config.toml
head_dim = 128
vocab_size = 950
activation = "swiglu"
tie_embeddings = false
init_std_qkv = 0.0406
init_std_up = 0.0406
lr = 0.000938
beta2 = 0.95
lr_head = 0.0104
decay_fraction = 0.826
decay_shape = "sqrt"
final_lr_fraction = 0.1
seq_len = 512
MLP neurons of a small language model. Each row is named by its layer, matrix (down: output weights) and neuron, and shows model dimensions 128-223. Each number is 200 + 30 x the weight over its row's rms, rounded and kept within 0 to 999. A neuron's up and down rows have the sign that makes its largest values positive.
After each neuron's rows, "fires before" lists the tokens most often just after its 100 highest values on Wikipedia text that the model never trained on.

L3.down266,209,190,146,207,247,214,248,191,234,223,198,211,222,207,202,242,211,185,194,236,210,180,172,225,224,197,192,212,199,228,172,230,228,216,138,158,149,174,188,215,182,231,275,190,173,238,266,254,198,176,217,199,231,231,206,204,160,209,194,217,157,185,217,221,220,206,226,166,265,248,205,225,233,234,194,200,204,247,176,186,225,162,214,196,208,151,174,232,226,209,129,205,219,224,169,149
fires before: "\n", " The", " H", " I", " A", " D"

L5.down484,185,218,201,219,173,227,178,201,199,181,181,203,162,172,255,253,262,248,214,184,195,188,282,191,199,202,234,197,199,199,205,235,239,210,209,206,205,200,222,163,191,174,237,200,203,205,192,222,188,222,180,243,175,172,209,204,204,228,203,211,180,158,194,173,231,191,210,250,192,198,199,208,166,212,166,174,229,129,235,240,215,240,214,165,230,214,184,211,207,190,224,170,190,201,214,202
fires before: "s", "t", "g", "a", "ro"

L6.down308,215,160,226,191,205,221,268,220,213,180,172,144,183,150,213,206,196,208,154,157,168,221,225,247,141,223,228,187,165,190,243,222,184,183,208,189,211,183,250,185,178,198,235,181,230,184,194,236,211,222,235,208,178,242,209,207,190,289,160,228,207,185,226,156,195,195,227,224,169,197,204,192,200,242,231,247,177,185,206,224,164,263,228,155,176,232,208,182,204,280,173,204,146,233,203,207
fires before: "an", "t", "a", "n", "ul", "it"

L3.down255,199,245,224,237,215,179,169,193,161,240,229,184,242,188,217,185,249,185,203,192,186,147,187,194,144,170,178,175,195,213,170,191,156,202,214,205,167,195,178,207,196,224,165,225,181,219,175,190,192,190,150,145,195,167,198,229,222,198,196,170,247,199,179,222,181,213,186,153,186,228,259,237,262,182,233,84,206,172,234,194,166,175,170,243,177,185,215,157,184,196,245,198,191,173,227,170
fires before: "p", "ct", "le", "x", "f", "w"

L12.down397,199,220,205,153,188,142,211,212,157,251,199,196,245,193,169,201,187,211,203,252,226,157,201,190,193,193,161,200,191,211,202,224,165,221,222,250,204,181,195,199,211,174,209,242,208,190,208,169,200,182,138,208,202,166,236,194,183,161,162,238,197,215,185,185,133,222,186,211,189,201,281,176,230,197,171,155,185,143,225,204,167,207,178,194,210,225,164,182,183,226,226,216,174,148,209,152
fires before: "ed", "q", "at", "p", "x", "k"

L5.down166,191,193,190,208,199,226,215,204,227,250,215,165,185,247,165,208,257,198,163,267,204,232,175,186,190,218,231,255,210,214,194,218,218,204,227,238,229,193,190,143,197,227,214,267,208,211,202,190,232,181,210,175,215,96,195,179,245,183,244,186,136,147,204,227,226,216,233,233,151,226,222,174,198,135,236,84,184,216,150,221,217,219,228,197,232,179,191,187,186,175,270,213,249,235,180,218
fires before: "ar", "x", "v", "b", "le", "ac"

L5.down280,170,201,169,148,214,237,172,180,163,176,241,173,230,194,217,179,180,209,179,241,203,204,186,176,207,209,243,219,232,170,195,226,159,208,231,180,200,183,215,190,139,169,194,239,205,197,196,261,127,223,172,203,180,287,186,164,242,232,212,188,239,207,226,243,111,160,228,192,193,152,167,237,186,188,178,241,172,195,162,234,191,237,202,127,217,235,174,193,216,189,215,255,178,198,253,189
fires before: "e", "p", "ia", "a", "ip", "b"

L4.down699,162,236,237,207,235,250,190,173,203,223,215,201,217,184,160,166,255,197,166,222,184,209,162,154,213,190,233,218,210,231,168,216,220,215,233,199,209,231,191,218,189,162,145,206,184,217,215,176,214,186,169,225,231,148,148,207,175,205,226,189,169,173,172,204,153,190,223,203,195,176,175,144,263,206,233,103,181,210,242,202,223,206,196,211,232,209,203,194,224,200,211,156,193,199,165,249
fires before: "n", "ar", "v", "p", "t"

L2.down254,171,162,189,202,197,260,148,198,202,261,140,224,225,167,203,232,200,204,209,185,194,193,200,208,224,200,149,205,218,194,226,196,168,269,201,262,205,253,178,193,272,226,179,216,191,226,195,240,202,173,199,231,213,223,198,209,193,202,192,167,239,160,210,244,206,209,203,195,214,182,135,165,251,189,189,192,197,207,212,190,215,220,194,149,184,123,208,208,168,187,169,212,176,208,218,221
fires before: "ing", "es", "i", "g", "r", "y"

L5.down305,241,152,216,154,132,254,227,216,250,214,177,217,192,211,135,223,248,139,207,158,260,200,210,225,224,220,197,263,178,210,228,193,226,227,223,212,162,172,214,173,193,197,115,240,220,202,170,228,195,213,157,228,214,184,147,185,220,217,182,174,195,194,221,209,195,201,174,185,209,202,186,179,195,205,187,107,191,194,197,170,228,181,230,186,217,162,184,189,197,194,184,255,188,207,205,211
fires before: "ay", "le", "ul", "ac", "i", "es"

L3.down749,240,217,231,161,197,190,229,180,230,172,214,195,198,194,167,197,207,193,191,195,217,207,166,178,275,207,182,179,186,210,179,228,164,152,199,186,177,242,179,210,202,196,213,262,160,215,186,139,185,205,196,158,232,254,219,216,175,208,158,201,229,155,233,167,182,226,214,166,244,215,208,227,167,239,226,292,213,236,181,194,218,208,294,234,244,156,196,238,229,168,180,187,220,214,176,191
fires before: "\n", " is", " The", ".", " was"

L2.down229,175,235,180,195,192,160,155,242,173,161,226,222,207,224,205,163,206,203,239,232,176,211,196,236,203,172,230,230,249,164,156,200,157,269,190,180,286,205,163,205,210,246,158,195,206,198,172,232,168,202,176,179,207,187,159,165,205,266,143,186,231,183,219,204,180,185,209,214,213,226,190,261,187,229,166,230,150,228,133,177,183,186,225,206,260,238,234,229,203,186,212,198,245,184,242,237
fires before: "b", "ed", "est", "p", "al", "es"

L2.down534,206,176,241,205,170,195,184,174,167,185,160,229,209,202,188,171,188,199,158,183,166,217,131,202,220,219,170,183,250,203,177,166,211,222,184,240,170,153,201,257,197,232,238,169,244,197,270,246,241,178,247,172,211,201,210,208,207,256,255,164,173,185,161,220,183,201,231,188,181,197,168,223,178,154,178,201,203,189,198,172,193,164,156,164,155,224,184,231,173,276,196,243,188,191,205,193
fires before: "g", "ac", "e"